{"n_layer": 9, "d_model": 192, "n_head": 6, "n_kv_head": 2, "head_dim": 32, "d_mlp": 512, "vocab_size": 8192, "activation": "swiglu", "norm": "rmsnorm", "norm_place": "pre", "norm_eps": 1e-06, "positions": "rope", "rope_base": 1000000.0, "rope_fraction": 1.0, "qk_norm": false, "attn_scale": 0.177, "bias": "qkv", "tie_embeddings": true, "parallel_block": false, "init": "normal", "init_std_qkv": 0.0223, "init_std_o": 0.00527, "init_std_up": 0.0223, "init_std_down": 0.00527, "optimizer": "adamw", "lr": 0.00174, "beta1": 0.9, "beta2": 0.98, "weight_decay": 0.074, "lr_head": 0.00703, "grad_clip": 0.5, "warmup_steps": 465, "schedule": "wsd", "decay_fraction": 0.829, "decay_shape": "sqrt", "final_lr_fraction": 0.0, "batch_tokens": [16384, 32768, 65536], "seq_len": 256, "doc_mask": true, "train_tokens": 187400000, "steps": 5079, "dataset": "wikipedia_en"}
MLP neurons of a small language model. Each row is named by its layer, matrix (gate and up: input weights; down: output weights) and neuron, and shows model dimensions 64-191. Each number is 128 + 24 x the weight over its row's rms, rounded and kept within 0 to 255. Numbers have three digits each. A neuron's up and down rows have the sign that makes its largest values positive.
After each neuron's rows, "fires on" lists the tokens most often at its 100 highest values on Wikipedia text that the model never trained on.

L4.gate217:112181124117140172141147126122137144122145097098137113154152155111143112088146085161093093134131063105079104135136130092095130087163124132102128160126117148146148124122151148150148131166169132134087149154123138087100142180107151095141156099129111138096142113091128158126152113156098140109125092129109143134090126178091166165131139131133094115165143084123099111148133131132117174148147
L4.up217:152085139119151152123097131182168103122114168128122131139088131129160120146150152115138097099108161147145139114119106136162117102109134113118125106183107105121136106161141163133163160152109153135111175151111110117134095105084149144104110140136173128111130108112110099104138149126151160111129105107127120159152152127116106120171132169157114188129108131119134174123147112168130125132163
L4.down217:102155150086155099157168134108107182177106090125213119142150128124139131171138100185154125106139133140093129126130126084148133151152139165123126139123131142089134127121112083094143110124112144140114125114117167136109154139157128138160101102118099087087111131110122119105086140138131145128106133167138094179127099133164100122127156111120146123110120145133080118136140124110189142158114
fires on: "c", "ud", "uc", "ac", "an", " branch"

L5.gate332:116085110110134109103148157145178125176077140128123147115106066123128113161113114130128139156104094130125164118121104100121131171133142126085123117112130140070123163108123150169140098100139126125142117142110121126145103130074174118137116113178142106137120126106111123093147087127150109125131175131211104165117119103139152111119124141103171117120136182112119143113134117168165078097142
L5.up332:087162127147136117123165112118188117105143128156173078123139093125163163104130112106124111111120146125097111111132083136117103129140154117080091131159141120124155106126147107120127083118110126158132119131142118121083129129123125115125103145151137119130127131113123132103168151160193105122167130076131132131150150149104189130151183162144126141208150116142117114137119146131157120099140
L5.down332:136126091169138087142160146155136096109106116129187154124110092106166115124134114157146154152118127142114119158142116137122113143125156129120109101110143135104152128164137119143084127127144146174070136093092078157113083110141143108154135131147126086133149117147122124081106098092154120107133119157157116167111134133156143153129140148160138124133139124111083141067099126154137096110145
fires on: "id", "/", "ik", "ov", "ak", " "

L4.gate233:140113151132173106111148117098118130142157125142148128127128098094175165124153128101106122156135068136144119122130138133115116143155124127175158108150113133157086172145132113110166158154143097123102110123112092144110085134145120119117128140134163124103141147151142111124138151122105113152111094132090120120146110135122090158196086118093116171133154144087125134070106120133145113141206
L4.up233:110153139104139152131145129110104140140169131144111093136147147088099104107176153098108084114123154126119094139115153146127165122142143153101158145117139139109156124094155134137117131128136120139111101138103070160126116115147129110139135111131103138112132117141141137109137111141087076133143120147147149088129111116117123123134123118098147115161097118146148076096085138130096117133138
L4.down233:137142123112127139156107100114112164110145122146072103158142136094153129172118126120074134126110144077083117149148135140132106122148112074130123186140136123096123112162124168113108135112149151138106126129095111094138137063145129087159128164176147102148156128090142152141132130102105131105142097122155145084137115102145089132095116128141098109122097085136179117124108111094115121136132
fires on: "),", ").", ")", ":", " American"

L4.gate437:100142095117127144155130149118137155138128127147112076120111108152072084099134112153136137132096108154124110128062082143130121155093151150131153106134129106125147160106151132118127169133154130189134069148132137172161133094141118180132124113150134108132141143151157118134091119092138101127137159119114141139134114128128137145155097107134107081114125149158134100108170153130163124098109
L4.up437:130118098129145122125130142096126163140141138106113091129138148099096139118132087109137145119095136146129133108110083143116154106107127150128149103156187117124119128121105139087160138109128121126137117092133141158178085135138126142099119107109104119129155116157169131084121118145081156089144120111131138146106118116139137111114121149126139140094097060147132152113131114130116164101107
L4.down437:126119121124137100144114135111150143139123105094081114143154117110070118106151085158047132106079180132157118146144127188142111148104112149145117163121118132134092104094105213115121117091153130153129103131116161133120125139120090134114101093063129160110107135130154123166123144112115177115138159096114130120135142161132091157122147145148110152138126122129116107133145103158163115111145
fires on: "T", "op", "st", "at", "and", "t"

L4.gate133:123128142118169087138142151121155123111101100115166113165115167101169135101177081145152124178108131115133124124131156161132137184115150131147121136146136120112140117080142150152126144179135104148156137102087158164133104119104188145104117171164120122132116097126120101142163145152135109152147129165141121112161127125160136123140112135155107139084112117092146133164100124095121147086146
L4.up133:096112125129161134110168122091152140147122153105131122116104157100088123109129070127121104115118107126136162084062156145111154131144134144152138144083118111141161099139109144118102158138155118177142127096102109138148148129142148123111107139139118141113108169126142113111072126149124141109108101117128132139098154163133121144117125142082081104100117095139118129067137118094122140174140
L4.down133:124110110111141151090165117137156122106164123121058098158126132123129113123129108147072139109151146152143139128170143121152105153096143174108139141165105100123083132112095144125102120105134111134162107097142104125115110140127157165092151132082157191134088157134140139112113142139138141097147144122112107159097169105171163166107163085163080112142136090146146133094102130145131182122117
fires on: "th", "nd", "rd", "st", "p"

L4.gate141:143145125120131148160186120112147159139140129134126164163179125122103132157142152106142132140115089141067117109137088146151140123112099128122173114135150124165112136130086095100118165163166113118098107120120151169096121113087170127157121136159133103175128144110114160099111139179163128105119108121125130121092154131106175117158110136109126146120156127118099110100091096131107110109137
L4.up141:087131122156169148116138111122091139152122090100102135137139106123154202134105159069119141121125088119130110109172156133153128140103050129134205113127101139134134159122117118135136158139114144125129112118125148105117161138124135117139098162144133113117097146131110163134059178139082144149144119131141165116098120127125139160138126132154131140146103146131118086152110121140124125153106
L4.down141:113109149138126139133122153137111138135125124143041105160117127175120114112125112059044132117126113131101129122154137115154125114119091185129163164120070142064141139123120131164100097116128111145115126132117142129116106165128142144096120100098125128130089120143122151140159114127131136122106105140062132128141116123139114147143087107115122121133159148179158144126124113106159130168093
fires on: ":", ")", "ad", " →", " of", " hold"

L5.gate69:131158141097120118150118101112098133152111160123119136119130146102100171107134082160116136122097142156113161125144144137162097140111146149143143112115134122111108130140081146127119102088166128109152123177142143101148180142112129133138121162161143101115127162092130133120102111197118135126083072094163120136100144164146133164173149120108133096099103103149068134101115107140106136140121
L5.up69:117102098129157092131142097089164142147088098140112136148124140143089119145116118137154087100078172146149124118128130120111142148134149125107128093129152122095083136091104109126135150197181117142100113148073129125154114120163101164126067109114128071134127118137142134171120096160118160141132116110144135147117149126135157118102144168119121095098172164097125113135111121142148150125145
L5.down69:110173121091141151097142136120117135120159111117166132114143113098129109143143112173177090098096138117085083109133168120102142119131109128134129108120113147108137142152075153095142110097124134135100165092160122125185139056123143114155173125115146075090186104160089140120113132134144149142118110131133089107118128143174125118152127147125111119128113144118136139119077103124140093153160
fires on: "it", "il", "ber", "at", " no"

L4.gate458:098117126124145092106113125107096124091151113151144143135148076139185098164113106109152128150103145128129132183111128093095135152158091087109190140155150121119107119114178089145145144148122100089172080137109154182104130111126131127175106143124141155130140071133108114095137145123100104132131130103124149157130125121115177143159128153126126103149121153124133137096117094122099163138112
L4.up458:093119115129100127104115162118118103136100156111110153112109068093109127159133095118100108102140120118145114124144164101138099097096142108144128152127162111110134121114139137114155094137189153104109122156122094134138166144112088173117133137163180140101130105142149150179126049109051089146155119137145111139125130134117143150135118145133113114132132166151121146145144154141156116119110
L4.down458:128130146147130105126078122135123147090158150150187140154115085081145104161150106098116113174129113127119125145106128155098137073122124153149133110126134166097120105154142104162105160133183133123135123159144137151166155144117147171147107166084146102155103056139141093170151140129153118139125117104164097167132132073160129118159152148126113109178148121155128133115110142135118140126087
fires on: " E", " e"

L5.gate175:172145173136133087132138083171144113164131092082121139121158137097118139126145114141126127124147091152166100142160093135152120149149129175105138119148153108143134122108145187154124107134115128075153134133134112132131149113156119103104143119140069105142101174137148113110162136116131121138117103154151085121114132095120102141121094122124188132104137125106120140124081102153154078083160
L5.up175:168131108168127136166117120102140082120139160075176135138169137146128169153171134125123151153139113114139157109138114133150137128110129132134112100152143128160111164130132137179128108126123127138144116125084157126093086146116123134121108176125140121180132104129086143112130105139162142124147153118132124128141184115120119129125112076175144178144100180115119099126121160154128154125150
L5.down175:124114111128130125122131089116141083110098120126187147153116105118087141076142117155113124131146145150111109189068111093148103142169139142076135119087123149085150136116149110142133114141103132104157093152129120119111133103109134141132153096129131121151111117118119167158084093116116126105085148096142129159128076209116106136109145145156118136140152131097167158078126134165128122119128
fires on: "ur", "er", "or", "ar", "ir", "rom"

L5.gate156:134158110137120180131118085121128111110131110136135087149157121144137135128115118128127115177146128117131190166110140118111149148088130129129146140176070120130155111119104110141126151136101135140126132136159164129145134120099166128182155131144160084127155118125141144163122155110130144151126125127138125123147127136116133162123151106118096156147143101122105126099140165163067140162125
L5.up156:149139141127128126135091074130121143095130159110099172132136111132142104139127141136153139132090091136109123193093133146139149123122156150148136095127141157125102130124102131156067099171141096125137104100109140104161135157132154160117105109136120160127145124117142102092126130157113102157112111095116131119157089132106144125173089095112180107105137122126151150142112128122170093143115
L5.down156:127105107088089110133098134140117093124106067118162165122119163173138135167136140122111116130108148126142089132120148113118132102107114115142097138153163121094162085138114111157119139121153122073126103104126137150106102176123100095137124155028129146118100133127151111131102117081150125158136163125155094110166109187141138115100087146118144110130138135075127137091124118159143104136120
fires on: "or", "im", "c", "ac", "ec", "oc"

L4.gate308:126118104155130113115116079120187121135150135111137123119099131160135121111124163135155105104146117164113109138110098162123146154124134104147106124141111069136138134127143132188167131153119057090117117131098135146137111142069119143154120162144145103134112125133112084138137117125133123179096147126153048114129187140157133106130157138070114152180098162113106108121112143126100128116168
L4.up308:142095117092126106148133142146166111104127095098145107138128128130138102086109158144170125126156102110127112162118111098118151109084135088115157109144125154084144128115155161161073160115096100132144141184128160119106098097108114093120113129139131079116127162106119136166145102130126134116134167076159159056139136152148101112121103150127110138131111160140111127167127175143116125095115
L4.down308:135110108066139126160090133111127150127118120161158119152165116105104138101112134122117119105092102151147135118111164144121141134128085123136118085124139114094207147131118125096114157139151107179129121145094126083105111138091163105147102175137103116073129190119104095153143114131115127137126122146103124132101155129118139099120138147128155111099121068101133140155134151135166149172121
fires on: "ac", "on", "ed", "ad", "c", " %"

L4.gate419:125122104143131088167119120165104149134102135166146096054157135138114133132138106122124136131131130154142142111121120086150135152127152139180147078096124134146085155099121154165148110144124142137135133098102144125133145077132118130146113098131147123158115150131140147131143125112110129167117122167094096109094158122099175138153136141119122124118123149080129141130170111113109114142111
L4.up419:116156156103145099124103122121097151137135143144132128112178118116171139132171124106112125161136135180117139138153173078137096116149130119169174081107126100116157121125120143103168127132170134121120098132137149119135137142126115107118135122147123132158133101163113112119120125134147147105124115130176159142106131138125131143114164088106193119151150111137165112122180128104103115112160
L4.down419:136130142147122158107147101078117093128162161148171069125107138145119140112110119111092160156115166137131128120134126127121128171165151113135118146116125106121166137140100115106149093101161132106146171132118150147095121136102107165136140177047118149138126105142136110140076156134160118090144120111119084145106156104126153151101122133109132110124145111124180137101128105124093125118170
fires on: " Y", "0", "au", "1", "rick"

L4.gate422:128145141133140135162113157102179107148125127160124129109130149159127131097126121151126154118121108124107130067096113128154124113148152131155101110158080103119133074117104159146137135134149158106162106088141121137151103140110172123082121100127089102147118114107111087160168122162103131122110153119152087111145116139078167167135152145127144106105049128116152118133136082104149088145119
L4.up422:116166139147139111126177118122101122148119094177156089095140149168158082106162140144122144127113121100125114130096112111131124142144144135160104139118138087115098143086130128098169083098119188174130111125161084151122163109108102141135174118128116116078136157115135101095153105116126123138139138100119131143072117087110106110140130112125131145130124148146146142174149129147102103126159
L4.down422:150151102123121138168127153050132138107133124134148116078106133146109154098153125135155163119066146116135100105111099139115178161092083115114122152120153126139134126098081163158116156120101133130127143135164151148136124110156125097151141126106158117124119082137143133099121123150128086154102117109092118135093103120131158120153178141107137114115134155151125120095137101100122122126165
fires on: " t"

L4.gate224:182130128108123099190156163130101125125131117109160108114172160097183137132125094110135119161133113091130144155155110157101151119110128137125132114159103164143094114133140142131133109135157132155137106115099088176130141105140133085139136139132109122162156161163128125125126099080148144101117123146134119102114133129113174165175127124165165141126148113153149124116148092135156179099122
L4.up224:147133124124129115163114160123139118108117127158171092172159171105144113152131120132164154149135132134130122168144116142105130119128115130101150096076111088162105143138069154099141201116140136129131115134141110135192095095103108146129129124116135121130116140148129138134094108087145121107123141100138093114140108112160129115132126114160175160164086103129103154114099103151133139144114
L4.down224:127089150127126131106179140173138118128097123139113159102134128097105104126100145144120133117090142139160144169133106138162094175155101070114125113146101084140097120154125153158150158127091154143127085103088113140122083087120124110126168084162136128119148133155134149134076160114114154125133114120143101140071107131114144126137119121120113175166097157113159138083129123142103086166145
fires on: " W", " ord", "ats", " Tak", "am"

L4.gate79:118089106138110101142161087150164149164117182180134127114141161137113108123128105129148124123137141152144128107132125108124139138136164132106139111126141110151142141127125121128141099152128112107111107141137105162083132084116127148170144145116196129165136109108113116122139130150135096151150138135177129164137141154134157098119117160107128117160178156107160125172167108081094144115113
L4.up79:170152167102151106167106123160087105140139147148115119086125121089146131119133138117121154119128141122106150123152112089145134140138165129168133115122156105137154149071142124080085101135152127143123124135126181109100137136104130060160127146103174191166124110110107097078100126148134129169162165138123148128130087084128117116127123120110157135141143116113174115132132096125091153130097
L4.down79:122149116131150125112123140144132130078132139101068071118151139104164137109151159124099140054086163147122110123125099121109134128129162105110092096068150100130159145139160133104113146111156117144124137147107135082091114101109138113101105111096116148161140119141116138134087107148115110147120158109132153137150097150115131140155077131163109148185163108072153123138107128108155142143095
fires on: " Pr", "0", " impr"